python train.py --num_hidden_layers=12 --hidden_size=256 --hidden_act="swiglu" --norm_place="pre" --norm_eps=1e-05 --rope_theta=10000.0 --qk_norm=false --init_std_down=0.0 --schedule="wsd" --decay_shape="linear" --max_seq_len=512
MLP neurons of a small language model. Each row is named by its layer, matrix (gate and up: input weights) and neuron, and shows model dimensions 32-127. Each number is 128 + 32 x the weight over its row's rms, rounded and kept within 0 to 255. A neuron's up and down rows have the sign that makes its largest values positive.
After each neuron's rows, "fires on" lists the tokens most often at its 100 highest values on Wikipedia text that the model never trained on.

L2.gate545 [114 178 129 170 138 187 133 110 114 125 173 156 109  91 191 135 102 127  62 114 137 110 147 172 116 184 106 137  82 153 147 155 105 118 110 125  69 139 150 135 166 125 162 110 144 156 177 119 141  95  98 190  66 147 190 106 112 146 171 153 110  96 158  12 114 186  85  66 129 159  84 120  84  90 107 158 162 138 141 123  99  92 153  85 110 133 115 157  93 115 119 125 125 127  97  93]
L2.up545 [ 73 139 106 155  55 123 131 108 135  81 135 194 144 126 168 104 130  93 122 139 112 113 109 119 105  78 169 155 131 185  58 194 119 141 164 102 132 149 174 133 135 149 183 139 124 103 164 196 133 122 135 118  88 138 128 111 123 169  92 107 192 171 174  86 100 153 137 148  85 118 142 145 138  62 135  98 147 144 133 101  90 122 122 116 122  77 124  98  90 154  82 104 141  85 133 150]
fires on: "er", "bi", "nd", "an", "di", "if"

L9.gate209 [ 28 159  94 132 121  52 123 137 145  85 111 128 102  83  74 112 166 137 121 128 181 142 142 172 168  98 106 144 203 146 101  85 166 104 126 126 128 137 117 130 118 107 166  85 172 111 105 112  96  95 116 176 134 105  55 100 115 112  96 165 124 162 134  76 168 143 122 109  79 146 172  89 126 135 175  75 124 135 106 123  71 102 146 188 153 140 128 144 153 106  77  75  69 121 152 148]
L9.up209 [122 155 182 161 165 108 113  93 113 169  93 155 144 135 142 119  96 160 116 111 159 109 129 107 122  97 153 126 100 101 122 104 165 115 123 111 168 101 162 152  95 146 164 126 166 116 134 135 171 213 178 126 150 118 121 210 172 101 100 128 114 134 135 105 154 187 136  96 134 145 145 123 143 125 160 145 153 123 112  57  98 131 115  50 107 118 117 140 126  61 125  88 153 124 115 179]
fires on: " at", " Ac", " At", " in", "|"

L6.gate348 [114 127 112 183  85  95  24  82 118 136  83 145 219  97 110 103  72 100 117  89 171 128 136 134 115 143 217 136 178 128 133 176  85 102  85 158 173 134 147  99 115 158 118 151 134 110 129  72 135 120  56 130 138 144  98  88 166 101 140 154 117  99  91 131 155 108 135  90 184 167 185 162 174 192 175 167 163 122 131 146 130 136 141  93 140 212 109 134 130  98  88 122 158  84 159  85]
L6.up348 [ 89 120 119 113  99  84 131 149 113 148  80  79 111 133 122 135 130 117  91 121 132 128  78 143 193 147 164 154 124 196  93 226 109 120 187 133 119  86  83 123 103 126 129 135 131 105 123  84 199 131 131 126 173 125 149 136 164  86 159 117 137 121 145  99 131 119 134 102 167 149 137 198  78 185 120  91 182 147  94  99  51 115 101 168 219 122 101  87 156 154 148 132 163 164 197 102]
fires on: ",", " and", " or", ";", " than"

L8.gate263 [142 150 160 129 174 126 165 144  91 137  95 106 186  97  89 136  93 119 137 126 163 141 120  86 118  90 206 161 167 117 133 150 110 107 128 138 160 119 146 121  90 120 131 151 153  50  89  60 183  94 163 142 157 130 126 110 111 141 165 133 119 158 135 114 123 105 113 110 120 210 153 127 117 155  43 174  90 124 157 158  35 116 144 154  97 122 163 103 115 126  90 109 161 130 165 116]
L8.up263 [138 108  69 125 152 187 122 126 105 107 101 131 136 113 132  98  46 170 136 171 146 147 115 173  90 136 109  33 178 175 107 187 135 141 111 141  89 131 113 154 121 122 120 138 145 177  84 193 142 135 154  88  89 150 137 109 100 118 134 155 116  94 105 209 100 113  79 140 122 139 143 128 102  93 130 142 111 160 197 201 120 156 157 183 146 125 123  95 152  85 153 126 113  89  96 175]
fires on: " is", " was", " a", " ("

L8.gate297 [ 51 170  90 111 137  75 121  68  67  74 135 106 200  82 122 131 165 110 114 108 104 110 105 115 119 115  47 137 145 154 145 155 128 118 143 123 120 142  89 141 140 176 150  89 133 176 117 124 126 149 117 133 151 186 159 124 145 156 148 160 110 129 174 124  87 149  74 119 141 147 141  88 145 140 130 156 145 119 147  99 177 164 126 136 134  80 130 104  96 122  85 104 118 153  85  90]
L8.up297 [192 100 179 105 124 148  86 132 133 164  91 172 166 151 168  57  61 116 153 152 109 141  64 113 146 126 205 129 105 144 166 173 141 136 116  65 126  87  97 124 107 103 148 142 159 161 126 164 113 162 177 111 204 101 155 109 123 144  72 146 108 122  91 207  91 125 122 147 113 163 166 129  67  79 106  97 148 175 169  83 111 121 120 150 166 125 122 145 134 169 140 141  67  83 111 144]
fires on: "\n", " of", ",", ";", " on", " ("

L8.gate0 [167 106 168  87 123 113 125 136 136 109 123 113 119 127  91 156  98  50 159  93 110 181 142 126 139  88  70  57 152 174 116 105  65 133 120  94 172 158 128 152  90 196 147 153 202 137 119 109 102  66 141  45 130 134 105  65 105 139 107 187  79 157 113  81  90 123 127  85 137  98  98 149 134 176 141 162 108 145 117 194 136 175 175 165 110 158  94 116 133  82  83 148 109 156 115 222]
L8.up0 [ 90 101 107 123 130 147  81 135 129 165 159 128 120 113 142 119 132 141 141  95 135 142 136 134 150 153 112  64 208 121 141 113 120 141 103 110 141 198 111  98 131  98 177 127 115 134 122 194 122 139 161 115 154 102 138 106 146 110 117 143 112  93  84 120  70 186 129  82  94  89 158 120 156 127 163 169  53 136 205 188 124 101  92 139 140 132 120 182 182 103  73  83 108 146  98 118]
fires on: " was", " the", " is", " No"

L6.gate331 [103 167  73 131 144 127 130 169 147 156 106 138 132 168 166 187  85 169 108 123 166 127 202 150 122 138 125 157 148 118 123 119 131 144  76  76  95 191 120 172  85 168 125 139 118  78 136 151 124 139 133 189 141 137 158 129 113 185 153  80 108  65 145 121 120 175  98 123 151 157 143  97  68 160 142 131  96 129 102 110 117 113 111 103 161 164  73 133 120 112 109 175 129  86 112 164]
L6.up331 [101 137 161 155 109 141 150 192  85 155 165 178 125 204 127 181 150 175 153 157  65 124 178 164  68 134  87  93 147  68 100 170 114 171  98  58 176 173 160  98 110 137 149 175 150 160 143 169 147  72  73 144 178 107 157 156 113 135 122 102 107 138 164 150 110 156 109 137 164 134 150 112  69 139 166  98 128  79  85 108  93 144 154  88 198 151 140 170  55 160 130 151 112 106 103 123]
fires on: ".", "bi", "go", ":", " title", "di"

L9.gate241 [ 82 147  84 142 137 117 121 123 174  86 107 102 178 118 117 138 123  78  74 126 145 133 135  72 154 156 149 183 169 148 138 109 173 140 148 138  91 139 151 102  98 179 113 121 199 103  90  77 125 232 114 136 136 222 126 105  86 140 164  96 120 164 141 123 146 105 147  74 131 105 103 134 101 109 114  88 153 126 111 148 191  80 144 148 110 120 138 115 118  90 170 148 105 111  96 128]
L9.up241 [145 177  98 120 107  64 108 132 145  95 127 151 166 162  80  56 134 106 157 132 159 104 123  96 174 142 145 158 189 136 131 192  86 147  68 177 130 152 117 100 111 197 172  97 100 143 116 100  52 160 154 156 170 104  93 102 106 174 106 125 112 121 156  61 125  92  96  98  59 132  98 160 144 120 101 160 132 121 125 198 147 131 170  98 142 107 166 133 151 133 130 119 125 148  85 138]
fires on: ",", " |", "|", " by"

L8.gate507 [ 97 182  86 133  69 219  90 119  78  82 107 127 151  85 119 117 146 128 123 159 106 167 141 110 150 115  94  83 169 144 151 104 126 131  78 135 107 114 132 127  48 142 167  77 187  77 113 129  84 156 119 116 197 157 125 127 117 148 108 158 139 114 165 135 157 114 144 171 105 156 104 137 145 171  94 156 107 155 172 128 115 133 125 185 123  42  98 158 167 108 147 175 166 125 107 174]
L8.up507 [141 173 145 152 143 158 136 122 108 112 133 123 125 106 109 188 154 110 109 113 152 123  93  68 107 152 130 141  76  84 118  96 124 159 111 162  46 138 151  83 124 102 138 118 193 105 128  98  78 118 141 144 159 133 126 129 115 134 150 169 192 144 161 195 121 123 144 113 128 154  88 187  99 140 108 197 128  75 111 119 174  85  94 122 148  66 126 125 147  72 186  95 146 144 147 145]
fires on: " '", " as", " \"", " was", " is", " may"

L9.gate444 [156 104 124 152 124 208 154 118 152 145 108 163 120 143  77 150 126 107 130 135  74 143 113 124 168 133  43 152 140 102 115 125 112 148  78  76 121 155  83 183 167 120 117  90 171 119 157  26 100 110 125 120 133 126 139 154 173 142 129 157 154 142 153 158 151 121 125 157 110 138 127 138 140 155 125 111 147 161  85 126 124 126 134 122 116 188 119  89 100 191 112 129 141 113 112 159]
L9.up444 [ 87 165 156 148  77 155 203 152 137  98 157 145 145 126 167  42 123 172 186 136 166 132 109 101 136 136 107 116 162 140 121 143 139 132 135 114 150 158  81  58 183 165 108 155 127 135 155 143 190  82 138 117 150 148 125  74 150 159 124 116 116 115 177 117 177 103  71 167 140  99 101  85 112 112 127 125 114 105 131  98 125  74 181 101 132 101 126 100 149  95  99 166 121 135 110 196]
fires on: " |", ":", " /", "|", " No", " Record"

L9.gate447 [ 84 155 143 167 101  96 109 161  92 135  91 109 173  86 127 160 127 129  97 125 140 167 129  94 158 122 112 164 183 141  90 101  98  62 134 169 143 117  94 133 165 178 147 141 135 130 152  30 110  67 134 117 118 115  98 116 104 130 110 145 103 232 120 107 119 139 129 147 132 140 121 138 105 171 156 112 133 108 134 146 125 154 119 124 177 147 126 155 156  71 165 144 167 118 101 150]
L9.up447 [ 72 159 120 100  93 119 124 105  69 126 189 180 146  95 141 118 104 126 141 119 102 102 135  80 172 121 125 108 194  55  72 113 168 115 124 118 110 170 113 102 138 105 109 133 119  79  78  81 102 206 172 120 101 130 104 107 149 164 130 146 177 103 103 110 163 173 110 103 135 176  58 158 180 138 175  97 119 165  92 129 145  59 155 137  93  75 123 141 165  86 157  88 115 181 116 131]
fires on: " |", "|"

L9.gate97 [116 101 160 135 121 120 115 103 158 163  93 139 171  95 138 153 166 122  97 103 206 137 105 139 138 111 198  92 167 129 137 119 108 158  74 136  90 109 104 119  90 152 176  63 114 103  82 115 127  71 170  92 175 150  98  81  96  79 115 129 156 127 101 118 130 109 110 109 108 123 154 163 135 108 151 163 116 116 130 167 127 204 179 143 111 104 129 177 144 102 166 118 145 168 113 146]
L9.up97 [ 79 142 114 149  87  87  97  58 128 105 141  96 196 191 138 134 123  88  89 154 123 150 169  83 175 112 137 101 174 156 143 130 155 129 119 111 164 118 112 122 115 141 157 101 176 102  94  90 161 126 174 170 137 127 103 158 210 164 136  83 144 113 177  93  96 183 129  85 134 126  86 133 139 178 118 145 119 151 148  71 114 135 122 136 117 162 195 119 105 195 133  63 167  90 148 117]
fires on: ",", "."

L6.gate509 [145 128 126 144 120 136 123 124  93 143 164 123 110 141 119 138  98  79  99 102  99 138 136 147 117  88 147 139 112 139 130 134 152 138 119 162 144  82 132 155 139 149 215 124 107 142 130 103 115  91 123 129 131 130 100 168 115 128  83 133  75 155 168 125 104 120 181 194 128 145 169 219 138 176  91 145 110 120  84 202  71 102 149  96 166 162 191 130 180 172 136  64 139  40 147 107]
L6.up509 [184 125  86 133  59 121 189 124  74 177 150  88 110 165 116 122 160  78 102 149 214 136  82 111 130 173 109 134 139  98 168 115 125 127 125 153 172 144 110 171  62 104 171 163 165 134 153 103  97 115 141 152 130 129 149 153  57 156 132 153 147 145 152 111  87  95 101 119 143 156 177 142 105 119 143 144  90 109 136 110 154 148 122 130 188 131 105 134 191 172  74 144 122  93 113 146]
fires on: " and", "-", " &", "/", ","

L2.gate501 [109  88 109 130 157 137 174  97  98 118 150  93 174 194  93  97 154 126 131 116 169  74 161 130 114 116  72 148  93  59 170 134 126 155 186 179 170 134 100 152 156 132 163 150  64 108 127 116 166 171 170  54 107 126 139 106 113 141  96 138 200 115 100 124 114  89 124 104 104  97 154  95 128 161 178  67 154 170 166 176 135 170 162 171 153 110 158 155 131 153 127 152 160 106 125 136]
L2.up501 [145  96 136 119 123  95 124  96 144 106 112  78 153  82 144 159 143  70 111 159 127 165 133 159 126 198  78 110  84  78 140 157 145 134 190 182 169 183 135 101 150 107 180  91 134 151 179  71 142 135 118 116  83  92  97 123 101 108 157 159 134 115 159 135 157  81 190 119 114 137 120  89 104 169 158 169  66 154  91 157 143  95 149 102  44 192 124 148  93  85 151 159 168  97 116 154]
fires on: "e", "a", "d", "i", "ae", "hy"

L9.gate25 [116  94 171 151 107 104 111 191 102 109 102 112 120 137 148 142 118 139 110 179 125 135  74 130  91 106 176 153 144 142 133 123 125 155 139  82 119 123 205 195 107  81 153 109 106 176  86  43 127  45 137  92 123 160  91 109 139 122 100 199 134 107 192 128  98  86 100  90  89 129  96 133 161 101 170 128  94  76  93 110 163 131 143 194 202 121 168 110 171  99 118  94 147 118 102 125]
L9.up25 [ 44 103 179 144  90 123 125 111 127 121 129 145 194 108 100  42 132 131 122 125 169 161 161 145 152 137 102 112 153 163  95 124 115 138 148 115 122  88 114 120 126 123  88  96 122 200 133 105  50 151 151 100 134 134  76 142  73 132 173  83 104 186 159 117 122 119 173 129 123 166  81 136 144 147 170  81  91  83 104 111 141 131 119 113 129  94 123  86 136 118  79 122 144 102 112 147]
fires on: "S", " s"

L8.gate506 [ 97 154  34 203 174 188 117 138 107  90 106 139 208 127 112 141 137 107 136  90 114 146 155 122 112  98 112 126 152 137 166 134 138  51 170 144  89 144 177 152 161  81 176 139 168 133  95 135 146 109 190 128  97 132 129 116 138 132 147  92 141 178 100 141 131 123  88  82 119 113  74 108 100 141  74 153  91 161 212 131 111 127 151 122 155 144 179 148 146 117 145 140 120 141 110 151]
L8.up506 [124 131 149 129 127 233 151 144 138 108 122 208  75 141  83 106 147 136 122 136  85 157 161 180 171 204 156  70 159 106 136 111 156 103 203 101 142 158 180 111  85 124 118 165 106 122 114 108 160 103 133 133 124 131 107 109 141 124 135 135 116 158 155 140 146  77 142 168 132  83  71  97 159 107  27 117  97  89 109 137 149  94 174 113 126 142 128 193 170 131 111 175  91  87 130 125]
fires on: ":", " |", " of", " /", " by"

L9.gate265 [ 68 174  54  99 120 146  88 127 125 131 162 131 171 114  95 122  59 105 146 132 163  98 135 114 121  95 180 109 153 172 155 144 108 102 121 154 145 120 143 127  90 146  99 139 143 125 152 146  48 111 159 145 175 103 103 115 129 141 128 180  83 169 113 101 151  95 134  80 160 139  91 125 146  81 172 154  84 137  86 162 102 169 209 130 141 175 110 122 133  46 122  70 164  93 105 133]
L9.up265 [176 142  98  85 152 150 109 128 146 132 145 138 126 109 115 135 136 143 169 132 148 150 145 155 128 142 140 132 147 141 132 115  94 168 136 130 141  66 112 113 112  79 126  61 152 152 164 148  69 204 123 149 159  95 131 113 105  80 160 122 120 159 162  72 119 170 165 111 110 162 196 108 127 145 149 160 114 130  74 118 182 165 115  60 114 149 110 107 181 137  68 144 177 161 152 106]
fires on: ".", " was", " p", " is", "P", " were"

L9.gate499 [138 138  62 185 176  71  71 119 134 127 104 153 147 130 155 124 104 106 158  92  55 123 144 118 133  86 152 124  99 137 224 120 174 109 101 153 133 137 154  90 141 191 158 143 158  61 138 120 101 104 120 149 167 168 159 132 121 156 189  99 146 112 148 123 165  90  87 111  80 101 189 114 116 149 163 159 136  88 144 117 124 137 179  65 178  60 160  69 142 164 138 130 118 140 131  96]
L9.up499 [125 135 129 135 104 115  97  28 188 109  75  86 106 111 116 122 126 112 155 155 113 180 181 118 194 124 142 160 169 125 123 114  97 133 111 106 174  96 112 106 132 133 199 124 135 137 118 143 115  59 107 130 126  71  79 100 132 171 147 125 157  88 106  92 129 125 115  87  66 158 139 132 121 128 178 131 157 110 151 170 105 218 132  94 131  90 132 117 217 101 132 164 120  96 110 130]
fires on: ",", " ("

L6.gate254 [109 148 129 165 130 105 150 117 123  63 168 123 168 126 169 177 164 128 153  86 107  88 154 181 135 154  93 168 119 118 117 127  99 162 168  98  68 156 182 100 115 164  57  89 110 140 175  74 128 140 154 156  95 100 169  96 136 123 143 137 150 118 120  83 116 127 114 109 146 131  79  84 167 125 133 129  37 122 157 123 139 147 121 111 161 113 159 153 142  92 149 148 163 132 116 127]
L6.up254 [ 80  88 154 155 142 144 104 114 130 138 110 197 145 165 137 106 111  95 115 130 118 118 116 143 108 141  57  71 129 167 165 158  95 157 132 130 174 150 121 177 145 126 192 130 175 169 108 157 139 158  89 103 175 131 149  86 101  83 141 169 142 114 101 102 113 109 112 123 150 137 136 114  85 109 121 119 204 123 128 107 114 129 190 155  96 153 195  99 141 178 147 134  88 146 134 137]
fires on: ";", "\n", " |", " Free"

L6.gate310 [ 46 186  83 134 101 119  98 145  59 119 102 172 109 184 101 163 129 107 149 161  95 128 144  85 114 110  89 162 157 137 111 160 132 136  48 117 129 161 116 136 138 161 210 103 130 139 175 147 128  78  97 130 194 108 169 110 176 135 166  91 134 147 148 174 146 126 114 156 152 117 191 126 127 156 123 148 128 127 124 128 101 142 113 133 166 114 145  88 148 137 169 101 116  78 114 174]
L6.up310 [179 181 151 137 135 165 132 129  74  88 111 118 123 162 123  98 109 154 189 112 208 182  90 125 181  83 125 142 151 114  93 159 115  74 144  91 189 166 114 138 152  95 139 102 152 131 191  71 103 137 121 131 107 142 139 118  77 117 125 168 122  98 111 154 108 128 117 218 126 142 119 107 104 121 179 123 145 136  75  45 170 134 137 100  84 123 137 116  88 131 124 138  99 146  81 101]
fires on: "|", " |", " /", "\n ", " club", "UN"

L9.gate227 [ 79 110 146 102 141 138 132 152 138  83 131 132  90  76 160 179 121  84 159  84 174 176 134 170 155 102 110 105  88  72 150  99  85 175 121 169 113 129 175 141 161 100 163 105 138 125 100 132 192 194 138 127 141 131  65  96  94  79 166 117 118 131 130 100 123 116 130 133 105 132 141 103 131 138 149 104 130 126 137 116 181 103 151 140  81 115 147  97 153  81 146  97 135 148 119 162]
L9.up227 [175 155 110 120 147  75 168  63 173 110 148 166 116 127 169  89 187 126 157 155 160 152 146 184  98  99 113 101  70 108 118 151 149 131 129 188  75 173 104 121 159 166 127  92  21 130 114 161  99 101 115 159 137 135 104 150 156 126  70  86  88 115 162 102 217 127 107 159  87  90 109 100 115 115 167  86 120 153 159  68 152 139 137 188  79  76 115 121 109 122 115 193 143 161  54 138]
fires on: " the", " and", " a", " was", " (", " his"

L6.gate307 [ 96 165 140 130  77 174 156  85 203 125 108 134 147  98 108 103 128  60 145 100 123 181  92 105 150 142 152  80  79 139 100  85  96 117 128 106 186 144 157 118  89 134 167 137 102 100 163 177 119  44 120 159  87 131 115 163 145 138 159 145 126 121 209  96 173 195 123 149 134 163 171  96 136 164 169 114  83 100 118 163 150 146 137 125  94 103 128  74 139 114  94 132 167 115 121 104]
L6.up307 [ 69 158 204 134 163 147  96 141 181 119 116 120  89 180 178  99 128 156 106 121 120 104 128 140 182 119 122 102  69  70 121 115 175 121 144  94 149 146 138 129 107  92 174 110  92 153 112 167 113  81 143 144 106 106 176 150 159 119 136 133 148 112 169  98 166 152 192 127 194 147 166  89 197  86 107 175 110 132 155 129 163  81  93 163 137 146 130 113 139 168 106 175  99 149 118 155]
fires on: "'", " of", "’", ".", " from", " le"

L3.gate505 [ 91 157 160 141 128  81 130 147 135 110  88  91 137  94 120  82 156 116 107 161 166 167  97 108 116 125 145 182 113  94 148 114  90 103 163 107 114 159 118 176  84 154  61 112 195 108  58 100  97 149 138 103 168 148 134  53 133 128  95 185 167 119 128 106 137 198 121 130 159 163 150 110 122 179  86 164  90 127 130 146 140 153 152 161 185 167 123 152 105 143 159  96 158 115 103 105]
L3.up505 [ 93  96 131 128 101 186 130  95 135 127 117 164  81 142 130  92 116 110  90 117 150 114 126 140 191 170 116 143  46 118  95  75 153 123 184 130 144 110  97 112  89 116 200 154 158  69 146  98 121  61  70  79 145 122 109  88 144 125 113 157 129 103 201 100  65 165 140 163 107 156 150 151 110 168 120 112 151 129 147 123 175 118 149 157 161 137  99  99 141 142 118  94 121 100  86 128]
fires on: " Or", " or", " and", "k", "ss", "Or"

L9.gate73 [111  89  61 132 143 118 161 127 156 109 105 165 138 152 136  97  89 100 144  95 134  84 141 139  74  84 116 111 193 121 149 136 101 109 172 106 148 157 126 137 141 127  85  90 123  73 103  93 183 158 177 114 128 131 156 179 114 135 111 167 152 151 122 120 113 150 164 171 162 180 124 185  88 125 138  63 126  66 110 215 126 158 157 110 132 138 105 111 124 100  89 125  99 169 142 113]
L9.up73 [ 96 156  79 212 131 183 148 138 165 136  89 157 144  76  79 106 174 121 181 178 105  97 172 105 104 137 156  62 194 124 111 126 122 141 185 125 134 123 178 109 150  60 129 168 119 148  78 125  49 102 129  91 164 141 141 107 120 158  94 177 177  81 196 102 118 179 182 142 202 101 136  86 117 148  92 124 129  82  88 109 150 114 173 168 144 111 109 134 133 154 161 111 101  99 125  82]
fires on: " |", "4", "6", "9", "8", "0"

L2.gate455 [ 85 103 149 188 124 168  89 153 145 121 105 134 151 130  71 114 117 127 156 114 154 174 154 113 116  78 116 129  76 141 104 118 105  82 143 162 165 113 106 127  99  96  88 131 102 124 170 136 109 120  67 128 126 108 139 100 112  91 133 111 148  99 195 113 143 157  78 122 138 137 127  99 156 136 129 177 124 162 168 114  90  95 140 122 182 121 164 144  79 157  96 119 154 141 132 177]
L2.up455 [ 60 134 155 218 135 119  83 183 164 149 125 112 157 129 176 131  61 132 105 145 165  85 115  88  98 140 159  72 173  99 116  97 128  88 154 138 123 110  90 150 100 114 117 157 130  85 116 161 147 110 157 143 132 133 181 132 148 155 157  81 159 132 147 112 157 170 115 150 115 135 150 150 146 129 163 163  92  94  37 120 120 147 146 173 138 103  76 117  86 131 139 124 143 126 141 188]
fires on: ".", "ú", "din", "’", "uli"

L8.gate563 [166 160 117 136 210 110 111 104 186 128 103 114  94 164 126 165  88 123 123  81 134 114 177 101 126  87 118  92 123  57 135 112 118  83  98 120 159 128 129 144 134 178 187 144  92 121 143 154 131  84 131 109 165 135 178 172 121 185  70 126 135 143 186 105 130 133 116 149 105 180 142 115 104 138  76  72 167 139 144 150 125 182  74 133  97  59 178  90 176  93  98 194 116 120  70 146]
L8.up563 [118 156 138 153  66 127 112 110  74 134 199 140 163 110 145 156 138  60 150 148 194 120 118 137 135 130 133 133 115 129 147 121 167 119  78 165 109  89 107  88 139 118 100 157  90 145 135 150 134  54  91 130 117 105 124 114 190 130 127 158 169 118 127 142 111 114 129  94 131 162 109 138 128 173 166 126 160 150 115 123 173 111 165 135 153  91 127 111 160 149 123 118  96 130 127  88]
fires on: ",", " and", " of", " |", " ("

L9.gate7 [116 140 139 133 168  76  78 160 174  83 110  85 154 128 126 101 198 120 104 130  88 126 105 103 129  48 112 117 127  97 117 127 126  91 173 149 122 137 126 227 150 158 101 150 155 134  74 187 121 142 150 124 182 108 118 168 162 106 122 119  97 111 181  53 141 140 136 102 114 133 111 147  95 154 127  45 129 109 115 119 128 110 139 147 120 169 126 143  62 118  78 125  81 126 121 149]
L9.up7 [ 85 158 141 192  89 156 153 125 224 120 123 164  98 206 152 118 157 115  97  60  99 172 129 105 161 118  45 134 192 125 124  90  69 120 147  72 102 122 146  80 127 121 129 145 146 152 138 116 165  92 126 115 140 146 149 118 130 158 156 108 126 122 174 137  75 101 137 133 138  87 145 151 196 158 115 106  71 120 133 146 120 139 113 111 165  61 128 199 146  82 139  77 112 103 149 121]
fires on: " |", " Mar", " War", " age", " of"

L6.gate213 [140 107  83 137 109 120 126 120 129 138 124 152 105 124 137 116 108 154 115 111 106 136 105 124 103 129 124 176 164  81 124 165 155 102 138 165 112 117  68 122 188 137 174 156 135  80 103 117 133 185 101 138 154 128 127 148 133 210  78 138 125 124 121  42 145 126  88 105 100 163 151 162 120 103 119 123 193 176 220 135  99 128 175  99 164 154 131 108  95 138 145 143  80 105 115 125]
L6.up213 [161 156 148 127  99 157 125 145 104  81  84  94 113 117 144 160 135 129  98 158 147 168 159 118 130 149 150 122 149 128 148 138  89 147 145 149  96  66 125 163 153 115  80 130 172  94 143 106 115 180 151 138 116  90 112 163 104 179 158  97 148 154 139 237 176 165 168 126 137 143 133  80 177 109 145  90 101 180 193  86 172 116 147 134 138 113 139 134 149 119 134 131 123  94 138 102]
fires on: "-", "cl", "rag", "sc", "erc"

L9.gate284 [134 161  91 163  93 131  94  80 124 110 102 127 111 149 147 137 133 105 141 142 155 184 100 164 150 184 150 122 159  98 135  96 123 119  92 152  78  83 181 155 103 164 130 124 174 136 118 136 120 116 186 114 121 123 159 113 144 113 119  96 145  91 204 136 156 102  98 112 153 118 164 211 131 116  89 130 121 174 151 116 105 171 173 157 147  38 177 128 177 157  95 138 153 138 136  91]
L9.up284 [200 160 129 107  69 111 114  86  93 137 165 162 115 198 110 158 145 120 101 158 111 126 167 171 136 122 118 100 188 109 108 133 122 100 115 159 143 155 172 130  83 158 137 121 164 116  76  98  70  95 140 107 170 104 141 137 135 119 209 193 128 138 139 123 135 152  97 110  99 139 105  55 108 185 144 150 165  64  96 160 139 113 188 140 181  74 161 182 202 134 120 119 108  95 103  86]
fires on: ",", " is"

L9.gate162 [154 142  80 107 124 138 118 138 115 120 133 159 109  90 133 129 150 103 131 120 155 176 151 101  95 123 110 135 167  89 161 155 129 109 108 117  61 179 104 149 165 151  94 112 132 164 145 140 155 109 135 111 108 170 124 101 128 151 111 100 155  93 143  71 117 137 159 166 126 105 162 123 125 153 112 139 149  93 172 111 205 104 104 116  97 115 156 165  83 141 170 169 108 179 108 130]
L9.up162 [ 98  86 118  98 122  90 142  98 123 102  50  99  80 113 162 113 109 181  50 178 158 125 129 127 112 103 159  88 132  75 148 152 111 102 109 177  87 154 147 107  66 122 135  64 143 131 166 133 110 162 103 168 142 144 113 174 176 108 155 164 106 122 190  78 116 131 172 179 110 128 144 125 163 114 200 148  85 138 122  59 146 206 169 151 112 129 126 154  70  91 159 193 152 156 134 127]
fires on: "-", " his", " -", "s", " ("

L6.gate458 [134 150 189 146 140  99 125  97  91  96 162 155 114 145 138 123 156 126 156  88  98  77 134 144 130 121 142  80  71 123 197  77  83  79 206 152 165 184  97 130  93  83 156 113  83 115 160  67 112 100 108 109 142 143 210  90  97  90 160 134 124 110 156 133  54 108 168 115 184 104 116  91 143  89 142 162  98 100 173 126 175 137  88 114 137  74 170 138 177 121 118 176 105 149 100 118]
L6.up458 [104 183 157 153 100 107 178 120  91 144  92 116 187  91 186 116 160  49 126 151 143  93 114  98 106 149  45 114 148 205 144  99  85 123 137 152 156 152 173  84 172 104 136 117  76 112 101 133 121 153 119 183  99 122 171 102  49 159  78 118 170 130 105  87  77 153 153 103 159  80  81 113  90 136 170 126 123 139 139 117 186  86 154 150  98 181  69 153 124 165 108 135 114  90  92 140]
fires on: " |", "i", "e", "9", "n"

L9.gate372 [199 151 179 138  82 147 126 101 121 154 118 120 140  51 108 157 106 162 159 129 143 102 140 135 149 140 108 134 171 157  99 135 131 139 115 152 128 166 101 158 115 119 200 114  90 157 104 112 150 117 125 155 146 127 166 133 120 164 111 170 156 156 160  71 115 119 105 147  79 118  99 124 125 160 107 111 103  97 122 163 157 120 115 113 139  72 172  28  99 124 122 130 135 136 129 109]
L9.up372 [148 194 133 115 119 148 112 164 213 140 123 112 108 169 125 101  80  93 209 145 154 145 111  97  95 147 133 142  84 138  94 115 132 137 149  93 117 127 106 126 129 137 150  80 147 131 144 142 119 136 138 136 119 121 101 101 114  94 166 141 142 146 129 197 136  74 171 191 127 142 131  71 135 142  82  65 112 100  98 104  86 165 127 118 135 161 173 148 103 183 161 135 150 139 196 133]
fires on: " ;", ",", "-", " in", " of"